config = dict(
    num_attention_heads=2,
    head_dim=64,
    intermediate_size=512,
    norm_place='pre',
    rope_fraction=1.0,
    parallel_block=False,
    init_std_o=0.0,
    init_std_up=0.049,
    lr_mult_down=0.7,
    decay_fraction=0.608,
    decay_shape='linear',
)
MLP neurons of a small language model. Each row is named by its layer, matrix (gate and up: input weights; down: output weights) and neuron, and shows model dimensions 0-191. Each number is 128 + 24 x the weight over its row's rms, rounded and kept within 0 to 255. Numbers have three digits each. A neuron's up and down rows have the sign that makes its largest values positive.
After each neuron's rows, "fires on" lists the tokens most often at its 100 highest values on Wikipedia text that the model never trained on.

L7.gate414:096114104106161135142127153114120140133132107188140163137129141154161120102091126128132165161162112096134118125148139154121149139127102087144118121207140126133103144151121152137129126114095144086137092099120141094158154166134122136087175155132169162111138118092108150106083102147138150081160130150139146100097170115110146141100094131116100108125113121139154131117128149129137173157116121119138134127114110144129178093152156144152147112121140133142120147155090118147100176122094119141087147122097091135129132109116125162163139137151122158142112118125148134154154197080102078130
L7.up414:185131109110116132090115154140169103109134151116142117150136126163128107134184150067112111132170130109125111112098088156166124104129153157145113107096131136145116138105112164162115105135168151133153124125083135124146119103104176146120087129122132100145134096106156108139115140074187102140118096161124154144096122120145144144164146111130115120145135153131153139117120156128114138123092102120125140130102108164105168150167111152152137072162126132124108154067101145140171125126115124107107134148151095164145135141129121117162104122147114112157139070156120140100073147124126099092
L7.down414:116111162170131154121169126145139111113129103159164127111113081140122091123115090139194129150150090112154123190105112125144089138134124125085137141102142171124103121144106124121132143123161112106129113100156163146150117118129148123109110126148120087121117167093124150119109113135149165121118132136142163162125137114143138129129177164144089118093157162102093129164108116181143149133112158146128143104112144132101109142105150129096088157133125104143139149139119138133148147108099123154082094117124139122176139129172122121136128106140090125050111136136169110058155154140126107154
fires on: " of", ",", " at"

L8.gate255:126112140149146152145113076117131144111147114118137079106186124130118121090167121133170102164094100128129151182148139107080161133091105119131177121114137125101096157106169151128134115100111132123156161111139106108114120172153148148139083132134168162148122134161137113149148182122135139128112130103121179140108105148110155159127184120116123142120111118110130162114143161107132169133102143105136131087112128120156142145123155093082075124121116117134119109144122117168113096114130139171112098109088138113149149150133124149120136141106126108159145155109170179175167150140136101120
L8.up255:095120132130126119114136101092140123145139174126140136129125128119159107099148118110147135121131103105099142147111143172124146073113128121136128126151123112148161157107152137120096150155138115119151113139133180108132110142119186106161124086126154148118146120155145150139143095167149126088126160069125155140110140115099141190138176146145093148116161116100163158122148129134135144103162122163122157134130134140136183134133147111135158123118122129084108111159180132164103137101114082164121179112099118136142091124132138119140111110132129114081129116124095050142088116117101129194
L8.down255:099114126112145144110121139135142121157121163140082137135086119133092099065095154122097148179173133117152166097112109102139146105140123148124107117136108137085076136143112123094104169084175104188120096146132159139123154123129112121126151132158159137131136132135125126117120136101133102126099129095125120118173103117104102159142139111100133101101124121174085095167134158104123159075124163121123140123117120135163112112122127082138130105106125130125139085119126108169140159126157137110123089095124119143126104123081115121116089122153107130137118176192086122137156137107083120133
fires on: " an", " of", " a", "co", " one", "Z"

L4.gate363:134090136155108097142158108140155115114114129094134107179115160097095087108157171126133165145168110136083125139178091130138089106104139136122129146142119156102159137151119083133151117098163103099162126161141117163145102113160103145151085113160124113138134101128122130143162136148139126103142131149147140130097182127148143084106110147113124184141117118110125150109132143110144144093122143128117082140106114093133082126084143136128151085111099144130122124095127130127088134132099083130148131140119153136075125138131122147130188088128110159179085127092121150135099159139096120116
L4.up363:141134145135130076121101121173152104164123187143145128110108140132119129102101117145137154118127143174142140091127163122137136157122146146126103132137109119139121153131137143129119112136118102142143135136114152113123088099138123166082084145132110147100114115134092097175113166161100148140131106135162196188132151082141114116125143130121072121157142121154159140176161121096139099165181097143120076121097124097125107157110125152166138091153123117152127161130109122132140119105134142098117167095137133145125168151113161099117166112139137115157181110118125168143124108133157154166
L4.down363:114090159145124137171098182088165121153108099110114088117186150148114137148141119092120100120141097117092141139122096120146154115141127106152129105116097136109141121124123090113142124163146160092112139162130124198107135147124131146152134144137121112124126121058152155112133107142160104088108150140127075115130123143081136115158122126130174159121119140107125103139099168168123160100086150108142105080151090124163142131092131116103110132145141162113103153093102136129098132099134102169158121123126141095107109078147120178113123145140096130119113119113118117109143156129084152133
fires on: "ed", " reported", "ing", " claimed", "ated", "d"

L6.gate483:126126143138137165159157112169127114138149136115120146183135153122081140172113121164158125122081163177118165139153120178115139145095138129090142155124142130109108123090121123116114128188153148156153113114107144086154148122145133183136122131144114148142118110139143117123122176136143127138143150091088153132123115151173102140101145138130125112110149106099131145162116124115153142083096118143131107162125096162092180143119126098117155123131170137133105152156146101146148092087115096098129149106167104164149145112179164092136126170130103126134164136136098105084125124114118094109
L6.up483:152124119146178145131122111121150107128196106129196112109130116083112165130089156087129166098164112146165163113126092107115121134088090149063144148175156129130111153174129118129112144104109131118141159114113095128120163169129098150129151153132100146185085120078137149112132160148128124142100154139110088147135117161128109132138104117109099141118122095141143104111127151154145110099130139116119118088165135104122147147126151152099141154148126155116139137145146123130132153113089100130154162190134128150137142131140132136140118114157099148151162140144092136098120095095151101136
L6.down483:123091172130116160150161086123095138061111126160133124143095096157117125110117063156158092153115141132107132124133051135130098113132119172116151145112130115105089124133140152125152179143139167098130128089115130115117091087114142134172146114100121170113112129118153123105166146101088114161123136115127135134157119129125111164128128136108162125132166096131117133148144104096146125131109115135147126146119116110132125109159164149144138101123149110135093176135118140118129082127130146180124133102160162117119064138152123129111144109122152132167112145190122118146088142126180121113
fires on: ".", "ber", ",", "0", ":", "4"

L7.gate218:127156113096183151148155148153138145113158107122111136135106107139153136113085127122114096091157151071130120167077116139124145133150140146084112143170143140126180138160131092122104140152132165126099081137119147100146098130085104118064110123148120132140154200086106132125091112136109112142134158103152116133116101161155161137112079139138116131132154127110119129105111136132122116125097118104180148112112122087110140115142114162125114147113138125144155122120148164176115129112148116075126155154147064148145081145136150134128109109118107118130099112123111091151139158089139123132
L7.up218:155138100092134170115117122144140117162130065126130113155116120122172106109118141097153154147137104099111139106092124185155133080163148133157114168126125120139145138167116147120136163125133121145150154106159123104155105104106098160146128161110149094101133083170138124146096116137165120162138127127165124158094096086132154069138131094096134131127103152140136137138122154065156169168089132103147101150121103065131094126128155130133127142152135129098163124143132092166101154117120136133130140159118134097129134172142150090144165115119117127123116109116147144143130118105078123102
L7.down218:117147142122098114112132099160133123139086150130120115106118113157189150132105115111123150155168140086124138086153151094184167101162141143149112179131172158120122131144116165128169116139122171177151125141141177111152097143145140138133160148142129125153150099140117083145115091109160117153109140110125135139098150109152105081141122151145159074128121120115141085149156126150129136083108133120131107144107121124106102156136129136137135106149167106143105163129140120132120154028147141157130112127128151101112086134112142163121106103106152097123149137132122137159102149111103158126
fires on: " at", ":", " from", "ake", "ord"

L7.gate75:147149105108116151181103105123169158138154126161135169119109123164116148110141094120118122104101090124131166118141087119123115106104156111105112108141132078144160141117126128132164152154128145146102112158112095143167124106134124113148172102117129146127135105128149140104153147131131155116107181116124144132106137138090114133120123156113112142110136106114115152085162140175154125110111127143156110114106123104145159099143137186136125134088161141082167116174127195156134075136132093134102092122168109124121117029151118125118151144132152094115122094122118138108129113129121088151
L7.up75:117176155071166130118157112121116124138131153114067139123153126114105139136152157129112179117116131156081113109102080129128139115114078116144138133083124156102149127116131128130088107139132146126104148129136149086152141154111102145185141166106132128123108156109129117147127148124141120084160139119167101127111124090126140132148148060150123172163084125121143123144119124122163115116124123138123078163131122162149115129097115100156114129125163106143132121141170110155163118144144108139091131101131129101164129119109142128183138136165144119146156168082171122096082103120147137080
L7.down75:105079142166123148149116148161125134125127111106126113129149103130115142095111143116166081104126123145130105112147229125097143123126184164162113110165161173107120145118094102152111135130152140106130132148085120134144129141140105127101113144149120147125098119109117082134134111136130125142145125104164122122164174147150160130132138161134126111109163138129149133144115125113142115181133157122095084137093169093123153148129134087133123105125105137096118079113095115123125146067085136099104124135134129168150129175091115135124108092090147175162149137144128111140155145101147135099
fires on: ".", ":", ",", " while", " Although", " While"

L6.gate36:119117112137107130114084100126125105121151155131134128121080164090158116108150139161131092123145134180149171119108151118132128152113124138122112135145185151134110113150105131124160135131139067126090079110169118146113096129161071145113086132133096142148169100164103106130102161137123139081115118189145106164133119117144089091113128134093163140137093117123105101099111105131147161145101122131143103121118152106128105097066167135137104143138109119108114172113140111137159130102150127133096153077121129124101153139141160107140123155131139131144093131077085112161157134128138155127
L6.up36:115135156186133145136148115135148054168086143121131132102127157114130137154127145165112127162116125139106129112119112138149084132158107133119145131105156159122140112153123166145116136145160161096106120145130138112142125133154121099070126118088108142132099087156175060150123084154123138146127158084099142112136085137086113093099139132137114092133176079137088157115127121148128142119119160120121131095161128132128104125149124124120142106135125132139113100117103096113092155120151115152161130148141104123120128157123130153099090097125106162095145186077139140135093099098133092094
L6.down36:140100104114075113166129152135179125173109154113115124148147119142130104168101111117106108119110131141102156146137148132123141122146140137124085124115108136135097125118128123110141147129147123112130128112124153092155129187137141119118119144140114078084137122037143079108144088115121129114092127115094177111094131131121131104105087154173107094131163102107165147135134148123118150142130126141112111144150124130142151132164161133156181139186131146110094110129116127165128127126091129129202153151170125120119139126110137148105124115118122153093125159164156119136118070117166092149
fires on: " year", " day", " to", " in", "ly"

L5.gate447:143137112119138156111118114120119122084146137115103128124128117092142114102161111115119119202208121098090131123122119186126118156121149156148132143148144132130129091150157138083157079149094084144116087126127141148144129085129138135179100135127139121162138127139132122157126132124150142153118124147149132157090165136110138096137160121150131152109126123139149102067143138101149154124127103132166118097133147162145140147095160168117125095189127163144118087134119098136146129123153097107122117129111133117124080125133101122144117104196103186153135138169144145122137142164121098106
L5.up447:099111138140178126116123137147130162132139120126107150139099165091103174134128093142091113114126111111121123128165106177140087108130152152142112134089127130112120147090119180140111113086143094139103138161135118126133176122098082124146130127156117144098120151144143130080140114123151102153142166157115137143123120177142093145116183116123126110124112113125137147087113097170131138113113135119114108120117139140144139166161133148106137143137110139189147113112096118143132054126122133055152138117170122165159141105135125100132160125113136125117107112115116150088065115153111191137
L5.down447:127117114155137132111152125149084143110087087112102170077127090123118143128081155135159097132117156115133150119180111112154086169154141122117153104136137109150134096151118103144082129098132126125098184080114147091122119159151121135089186123122140106132121104144134095127111119148098087121118117163131116120151110138132138135123124117148127111164128122074133119153140119170153135110143157119095152159083094072102100093104099125128122154082080092140143149082155135132109108140102134117108075161152092129134139113130133127111121139120129104117125158121110121165147128096147164134
fires on: " of", "os", "op", "ch", "r"

L13.gate310:113167147143143115135132139108154130139098124114126134111108098150133163155116138098093139134130159135148126165086134157083135148142155139146123173152154121166094142136081157120143124109109161098153158129138185117181104149122134162100108182111106102129084082119134091121092119124133130086129157129103157092131139157123154142103121127128099108175147141128128174139127146147096128118113130119146139109084163114112152082122136140112146168114164131089166185093143123111134132122099157091111097110103136132110107165107106141163164136134104146164126112101153118158130147115167117093
L13.up310:135116136163138145110122148126139128121128142158136103086121141140207151143155151093139162087086100104104154155116107155126130124103179139168133109123155154153074110115108151128134123111149124108130141130069143120136165081112095125172111148140125137167117107144126091169071133151116145120121100171130148142189163111127184124102146150128115128109134119106134178113173155132171151107156141140119135174127117129136117086119121152114136109078088118144166133147122101122158152151114119099148135143148161116171140116153129124139140137134116128114134129121135094090152106123136127098
L13.down310:131107126119154142096153119106097136120124099144116073092060112183136132087108113125133130160116111111186147098080082145098091136101159149138134084146100171164109148160134134120120157134161159119153157130149189126140108168113142176164117100149107142132146110125173135100143121099145123140129114118116138103147148155075144130140117117131117154103126122159155127133153094088097123124104141126124134106121142133098177110154079131118126135117137108123150159132141112142120133136166127141149127108084093132117118094085111132119133145143125136105088134121106172097177112126141099139
fires on: ","

L3.gate28:126110138100145148109147135107116137116117109130114128174112150130104156076125124152120116132116088178083113129159099122144113110121149093137121119148142162096122136128133072125141139126146122124116132110122140167159181090139132119130113092070129132091114086148119130087083145158143154156097126152088118136088147143153062110111148148133166138108111158077084141158107077112119125090086159114160058120142125110129096153117108121116153119151127127136160154175143155121082119104147129149151114112129116139109138137128146105102123128106132159132102140080100109128133119132092120121
L3.up28:117095114090160126145077131185125126148140165159079167123111119101103098153137128140112152164109138123123126128125111103171094118117162128148113142139154143114148092107122099136151144152144138136117103160078127088153091120157073132115132116092156124104130125091114140096134119134162132163144135166138136135147146126113123091190141159126121130112147093144119104153129105150099147126153113120113130156139100122126162143122131121169117098138127128104192147136125154164122096105149077143127158115138129152184130140116066096153122103092197095128142157110113126129139102145141108130
L3.down28:145126168140113146125156171116129145121099075077136092083165153132131134115107117113126138109114134102125163158126141140132145198144099189139158088119114171149107146125122125109092131100125142128179185116179135141128163134126182155157106150179138129136084132160104115174123089164154093095126111107119135122136126120150139122095121111145099120119168168131154139108119125115122127124126106143130131097094156139171129122141114134107116159108103170126109099124116091102137119089102153143146129161105125098106148112123121122116122154159107140140113121156134091088129166110100135140
fires on: "d", "ed", "ay", "ated", "em"

L13.gate380:112113133136073117122165142141113143141125156143132155109083127163116142152139169139163141115137125122079080135154110118097116153132154137167090176141161160103161133142138139106136109131142150118106111099147157120157119079149124130122090169128146147177140136182144111093137131103085144130149104166158161122138136112157146093163082110107116158145109084150155080160119101139098150143147097099149144127094137146109130105139132143145125139066126106104128109085096126136121149128102114150156149114130141099124095127115128152158155161159162121115134161124155117112107123074124109102
L13.up380:144159136132112119160136118112125124094144117086079161124183118172116126140161181139143104123146121133147139125116116116165146139163127156131125141145130130123164147120098050148111136112107088124150135118140112159150133127105147103171143169148178138128121142152137116097104110117171159083124152102102130127127090124118122129118160085152135130112121137147108174104131147141186105135095131099130170124116120145092143195143159147134166152121097121140170115120081132084136148085128100076101150120107131175129114129125150146184115132123132143151124126132134114114123160134160113129
L13.down380:153120147132147153173094122140118111145134111154108106145099148098151137084103130141095114098093120153114141105108170088134155222130121122073110107101120123152092134147150150078108135176121133124143108152111134118131110159128156149117127150116138167106137093115146144158118136083137100119141123156143108072133171114132101107150110129173150156120127106121120167156138097123167080088134155132149125180154107150096142129103141128094100147163161150103149133177129131153081126150153183135156106139117122168136133125129098128138120126125130122139120129138137132142102123141101152142
fires on: ",", ".", "=", " and", "ska"

L11.gate326:109146126160092131133103147156152158117151138110108107096186103123158105086134150110128109156095153104136171104124126157113098170155091134153158127154088100135109141126129132142107122155136152118127137115147107107076134139152129132151082167122121105163129141115135117149096168107136129141138148130145110144083142129165140146154134148108140124114168120146105136079122200168131133103121088156111138122101142109151127146111114194114119132157099137129162131164152129102098098106086140107080170144141107111131135108082146160147115113116095111130165150118132126085174132106139102113
L11.up326:119109106149158126108131123118128164096117157082115125130119086098147106107180141109128181153108079134094158126106137150146121143157148135150168136120157119176120127126155125104092129088151177136098178128133144173156164125128129121116070097117126094155121156132089153163146113135177143071134127125136135143125130121118140150144126131122126127145127082138149115142150130146152111179132109116123114137171154131131139105122153134126135129112097123101137157150146131093111152131100150106059157135092100142116189125105152115139106100172156142101156104135143133112141142106132085170
L11.down326:182095113119090155165122145135110075143120133108148121147144163146110143102098144075144075136117145118133151131119121118152130102183128116139089109140120142197117145101134147147144110138159124146188092141122134132130113191110144144147156131167143139137143108138128098114083133138137132129116147149182152083133155125149096114112156155126092134098117096143101187092143131123114153090120177097122181126117137090114113128127142131120100140144127111153147095146089104127143123140083125093099094117154130145148097127140109150096139141130119139126148145084110103118135090120117134109
fires on: " a", ",", " is", " an", " was"

L6.gate473:116081135116150104074074117145130147135136109119096122142118118123137128086141112125170100116176131106132133146111163153104122129110152144151180139153122124153141120116126112144143135127124114116152110140085125159139146084119128133146144138151129183102121117057137136146131123148090089107161111118101090150140165141137170121145123116150106096137081132114162196172155083103161102103121101100116131155155148142089154095123128147150121122104126113093138147169150150114165142131123122183111107148140108126145121136150122112125147156118100146132112146115109073126158164102121155174
L6.up473:146134118138132142106124110180159089121129148128116168123088126114137154162141100105149144102169107141121141174123124143130139152101112090118124120113131092128131136145133142141100121137116141087133167103076145083137124132106125113084141144154138138173112142081099102119140091116136129113093127171136132140188143111154136125199104137118125099123106129141112183167111138081091106151080118122106132153095139156145118144154094179128150133144094157148127147110120144151124144103111100134152125147169129147141128105095121134108079102171120161152094116126127115152102087083158105130
L6.down473:131090131106111127118142138133154114124118140139152148183126144095095065118124126130093165126144125124109154147116131146145166112167181132150095139075112120157154133136123125165135131116126101136113102078124097132115140160106093094069103154136090151138176134125123123086109109112148146132175147110108063098114146097080127134152116151141140104103126100166106136140100164154069163171144101145136160154101135144117173134158129116168094156154146131134149109107109134135124096139102181106134123123136152120121168159131152146137166143155129128119134118114118128121103155147118129120
fires on: " in", ":", " of", "=", "ept"

L13.gate288:160114125129132171127111141146103137142079116145156132079090119155111158133096163131144107132167138109119096181098158145067107063119149147144133126111133136107143169133110110137115094150151104111115126116170106144138103136152143138166122151122119131122119135176125155157122156096127128132150158101131187144115153157116121121149117103183107130113115130172128115128149084142117131133099132117142086130108164148152122134159154142143107132113096131191114192125102152153147116107111131161124090111113129128140143134110098132107122165125069125125134143144152108113160144090069119116
L13.up288:173160149141144093117144117152130132136131128093140100139112120180115137118128146126159094178198093145118110138133119138101146150142108186117153144070100155124131140163126122117139105141133114128141136168143119099134141145121124132139088162167159150138122121136148171183159094112127139119133151103106134136118133126106127136131115130145118137104166113223077138101140151164140110152107147148092144052109154126131168181122138114124138152094113111110095136122108105136125118068121105100137150145160118111133144133118144148114140134158129111122144110108135090138164128125097118131
L13.down288:093089112136113116174118113091173101173166162121106136105128101068117126080138095140096140091088131136117122112133166155184133100138137098123104136148143115116169108103090145169143180107140153138140130105104150099132149136121117100092124101104065131153099150122127094086094131134143121182106102155127120125120143149145133117115154149123116128139090122059138120162113143108147122098138108144140123153124091165150155095101123129152129125155131128093163094154167111086101151139126132097115149126123124171130111126115119129137106138105147115162122119103130127124115087136147109143
fires on: " and", ",", " or", " not", " if", " for"

L13.gate76:108147116161142140132078115131120120142103129148113145128132136145146151107129148128134169141146153169108159159141128150138143136092104126122158132098124119126158087151139127093162128149139142094167132126173115115172099127119122140109133129144082174095121146111134145111124178176134158105138157166174131173126105156084138122108118162125143127136128127123123149080143152118123126145057121118117108074135083080150136135083105151102109107160084108142127113151095153100102106123128115096160175125168100147117095115172127126122127119147152133089166141129100114114080118156127114106
L13.up76:108114132135168114139130092138164064142148105088131094108110138141131127134131133146141137154120106153117177108145112127114144123092135128134138105145139137153136185109161126101104134133110130075139109160151139145161106154178156110125117192136099159110161106124173113163132137117141142141169123128146140142150093116139120118123108123181094104105120128132133118123130139113115145146083121085121122104155107121094158138153142161139124117174134106120078101136105141122096112146122134125173135105209101136115113130143148102152147136135154140141168089120118097155086141167150110066
L13.down76:141133152173138156151099172119084159107157104109173135094105120106107138143129149107135130074144111109129091164110163115165125107122128123133102117126104118150121133104099127151105112087111130135105132122103135120137144080123092119135104135108119131116141112118073135139100126105110125098058104135106146156149098119105122155174136097085126141123106068105097128127132133146132094099162144153104163156156092142105163136118130135151171155135160155140137138120162143129100134105145141116108118175129077150060124091097124167122137132136128130128102109147113148110125080102116118172
fires on: ",", ":", " include", " included", " as"

L9.gate167:121105101137124121148139114134110106130121099092086158084103112129106152144134091131099116171161126169137152146154139169136135122135101166138087134160129105131163088147130128103139165140132115124141130147177149077120103114144146105110135053114123160138151127141144112158130132121138144132109136143141185098114146111153106167093117150132175093101128122144116135173137160126138093135094148134162117122142123046144136122091171134134137160112154114085102121137147135120114067101139165172126141128157124123157106116126080132136125112140139132125116092120122118105129073125114148093
L9.up167:108126110125141140146120067102176123125146108123151167109131124161166128136149110118094124150116167116119116117112140151131111110156104122147155121130126136132164087162167117113125124180134136155080136129179153062114104114149132102111094120102127171110138123118171175180137118137117132135142082124147158134132094114117140122105160096147113126155100098149088135127151158114140136128125135144121114166080134104123128128101127194159121146130087154122126116132125105109086160092113092106129143124129088149127155169103092145100101070175117135112118142139105144106141141160151123103
L9.down167:146172182088118140142109160150098100107142129130133151179109142160103095075158135121118153074161095093150092187135138085118160153128096123109149155111095106166139112099127147153176111131113124115094129126149136135120112127108123115128108131142136154146109129090120104120112134130130152158137101127118126141134128094136143117127124136135125109127144166136157142138132145138142125124115165144112143098110135145112100134081148138128101166111143160114131143125067122155137128061102142099135136128106103077138147072136127120139164161162142094101114118157127125109129130045106127173
fires on: " to", " from", " in", "=", " of"

L7.gate30:173103123164130131120094144140131124112134105105114153166122126133122136085100125135147164114091140175097111186091119113119169119110154084140109142172151120112114175142150102104122160163143151129103142173145119166126146131131125110144160116132104108125143120132158138112140173150140120165143155122109129147118126165148135120144147149079142090117112151136138092161123153115162123170100150128130141124153124110118178101121148097122131154111121140097117174170148139150125134112071159050160126168151111122168150129110130134133115155175108134129151136155150081113099128116106104155
L7.up30:141085145143172116088118132086112096098152166121124105124129136120119118084127122112128118111118136150127127097125151082164124095145122129122109151117121120101119136136154105101143110196164136135102075111096099111095135137157127151125120133167104136174169142102154157100133119105125119086142120073132144133087128140126085107138092127101094118111130134141118101115182109120137134090113078090133149134107082137117175126102107079117121139109099134151141134124144160136107109099144138108116117147140129171078190152155131091143186127108110133143105132130151081106122139121128113128
L7.down30:083127110123148091127155152130148114130129109112161093101112167145156133126098122124147123113189147113154094122169075160135103083118118127122143101087147132171079125127125150152130148088118130094124117131135122057085084095164114150125120172058124130091121139144106081148104101114099130144113094115127142135176118132121117188143146133141127097108125142127119121140153122112141083156124124147158122141093123150134135099131111116156122085140155093186096109096161122120146112106130112162129124101128113106097117122143101100102114162113130145158140129119113133160136146138142132117
fires on: "=", " as", "-", ":", "."

L13.gate364:129121143130119119149135129118128122095098153126105147115164098108084138152122127113134115088131105119106127120125132154102080143149159095117078160111144162148118105135131133117162114095088154092123136109136103108142100169143131179159121128147135120121142111112125142164119131156146153089104137125127133126107193155118151158116131142083126137113090145110128164148141156105145151116082103113097107111089115136163156135117122181111119147080162138116190134114133151155127163169119188125148091146112144132101112089080100144100141155134124107122121154112154057146130122149090137110
L13.up364:118173136181181122129137120117130145125135148112113120130141105155134137051129128148138080121144140083112138117115086140111163094111157107158103117114132118116113138125142107103125121086147113108136130085105091084096116134120142141145113189110124125158106100107112146160138159108170146114134109125123138096113130074108120129129123138147118160103127126169121110113127167108122173105164095135127085108135166113131167052135164140120109141144135093151093170141120074127114121151166147099121156122134130122126149111117119131126112171100128127147131098094143108129148162172086154134
L13.down364:121096066126137116138157134150119139143119116114153133099074133116132140105127109122099127133124126141148119127110154104160093132135136091106134108111103098141150138134103143100117122132141128108132149138112147145157125127151155122161086103134132109154085144112163112112135151163135142132181143151121120083109178164077156118156148151060126106140108138134162143082110161123104116125093106152090085104113171142154174120197150069140140139156116120148125121129165102123192121158125093117138154121111107112086158132084125114098113115135111131128092146090121120121134105129157150115
fires on: ",", ".", " not", " of", " Pet"

L13.gate51:116107159090132112141138152158143133136091132108119094101101115172176122160102125127126115097144114135129134128121122117135152130120098112124176126116106124123126138138123130155113092153117128161124120148163151133214142151125135125138103178119119162145122178134133181157096121101095135138162164114122161107119137128153169078146107142128142129098149162134097147083148127162109146119101111116119115087142107149113121132138183132133087136101119093138121125070127117151132143103131113119180145116120145159148152103155087109122135138119126128144126121115119077116079153124057182114
L13.up51:157087139123126124100107143099126088112094118098144109097145109143166084144148174174150096115118100154140132086120103133126150114152104107148159118122126122149110116122170136104139147142121076159095149135142089115135120106155145102113114099114087123141117128129075102123160154146140124130139152105126103107124121145161135088118119151097175125145140106098095131109148126141131115086076166174144145136159098110107150150121119107154188147137121153129103111133146147154132107094090169155134121116122124146161185109172118129113128162131106121178099114101121147129131082148082142147
L13.down51:145096114159128092134145104119152163117160134133121111110113134124131155068134110135122151151133168123130172145150132161108139085135152088128118098120119128084112147108103149130144165091112071118122123110139103127149130153106104129112109122132138151156114139104124156129138152123173166123108113198127101101124116098129134097064166124105103145105113110138131097144157104103162162112147126127114180160132136171118163102100146144122154124126136155156116123162153101089141099038160105105114112090111118142110128141106111127188108125138169122142133152111148131136119104116123100137
fires on: " and", "In", ",", " &", " in"

L3.gate292:171133121101123183132132130132142137143126152101130102135134147120122153134141138143105128117079137154131144129106094184176099103107140131147133166128125124151160085123165145123149131157141115132131124131107125102130129159110176095170138108125123104116147082110153102116192159130116146106089156139109138122143183126106097159123129079117109149148126121145118160149147165090135172114069143107089086150100118154141168138123166130123171088097126120093135143117137144117159114122109129076154128109112112094128078128111146113111121109133119135096154187142121149157098129106094130110
L3.up292:159099124109153139101134176138140148141156126148123150120124124101090159108074124118086154116136151107148144145142127135165161137136147141149123154105114127115129142123133161114083209152077161150136103129119074162165142128095113106136089124151151087116088125105190090139122141136149155104148151134159166146161161114116127150099106142112087110119124129155114132137075108155123118118111128123138106126105107097092193194132119140144131124135114137177143163103116124134105133142079100136128142134112137143161150140134125116153152140137092131123171123148125100139121124140158119104
L3.down292:091141144088137076132125087129107143111142117091140122129145095167115141135135132150118128102105107124113144100121133117168151134140162185147126136113104099134159126114183129127167116150131090140129163157109129136080093120085167129154120141089078152157135101136110108135165119144155112124115101143094146128125210199119152110144104120137109135161133121126091110131138179110130151138095137140110104179113119114182146095102146112135110125124120090119111108109161130121166124131130139113115141155166102107097113114120102151139134124108139089085113125132123128118100162166115164134
fires on: " of", " to", " after"

L4.gate134:120147164119143120103152135093161155153133138141071183110122127118133179135144141101099128112132100160099146174142126105120140161090165136123117120171127113127140079191167142116113099134122149151126147118138185137145095154138134133128082098128116081142155145175145108122104137107133132088128125152127150101153123133135152130141168115142140145112133116158168084122147154114129151137120098146125104152094095114133131155122141134164161146155142067122158146103170146166120092165119153127111138124107124130108132107128128140139064072161104125116096099104102134112144147140128150125
L4.up134:132149106142137157132163201132119138127136112150138123122146137137083136145144137083105150111117120151105130094181096140121165076088106114161094143121122131133145181120139139141172135136122143133158117116165147141153112088135122101146127102132148111122192080120089109116144115117086159123103141125166114104097123147102176109126090134121159101100134152128175159103125121109095099141120150131107133199132114139170107131118160149172160139100120091168128148158142154109124132137159139119089095122134081122133133125132116119103139125139148165144126131093100151136162106105153123130
L4.down134:136112115148091114157144108151141153170144140114168122132139118096136133151108142146167158193170147142155154130117142106146080161134097112108154072125135107119130135105114122139140136083132129105121104143108122089116108118109112088123129134133122095123085137099140121119139126133148094158117116150177131195107092126116156129107093110127120177144110148147155120153106113143158120131135126136162164111130129162149147116120116164129122118089110135106137141139088142155108158089124099137160148134088120085161102120084173125166143099135118147133175181085179149107096125110129128105
fires on: "er", "o", "r", " is", "d", "or"

L13.gate356:149174121168161126111165124151110133077132134125180126135117128125179164085104120199155113121118097155114155191166100124151155135110152138122141117130141117135152130159148138109140096128141129144157149166100168117164099121159148125122118119112154117129146085120168117127099138107118094091130115120128171137126120124099083105134151124109090119106114154117136101097137107161087089114096160165105132130121126162119170125145176131117135155109106101136105144141152163121115121166140146181110135141135117154130115109127132175135133155131178166131130148127109155107109084118110103107
L13.up356:113084142113143160160145098132179142106119105148156111145126152130164145152135104145144128130119134136090179166122133111118116114126121143167141138159093161124126153115124138114089097110175160113099117118110116088143135140125117147128130126114129134122134131153174098139166158136128098130074139077114111154145088083102135140138155114098106157114130155142096079107110151152095156138098155132105105162147118086139124128142107129141108083150149083131154128124122136128086099150162120129176154117177128111086109110124141105117108147170116129139114133071169152126110058140121148131
L13.down356:153146079158178153115107133125109086114137126156158107144165143111161141115074129096112133070159148126125153130139168122132119099098152112131132140140170115162117125154164147091145128099111156096140116136110097119125099151119126125128156191115145145088162116183064120137105133146121134150096117129116124117116114122115136135151099132181085143109124113108101121059107120126078158121147130145154138116129128090132140147193120114132137078103126142124126135095116119142092113109130157105148093136124127129136131114133117106085108146127122147120127121124165093128089085136149122177
fires on: ",", "us", " with", " and", " or", ":"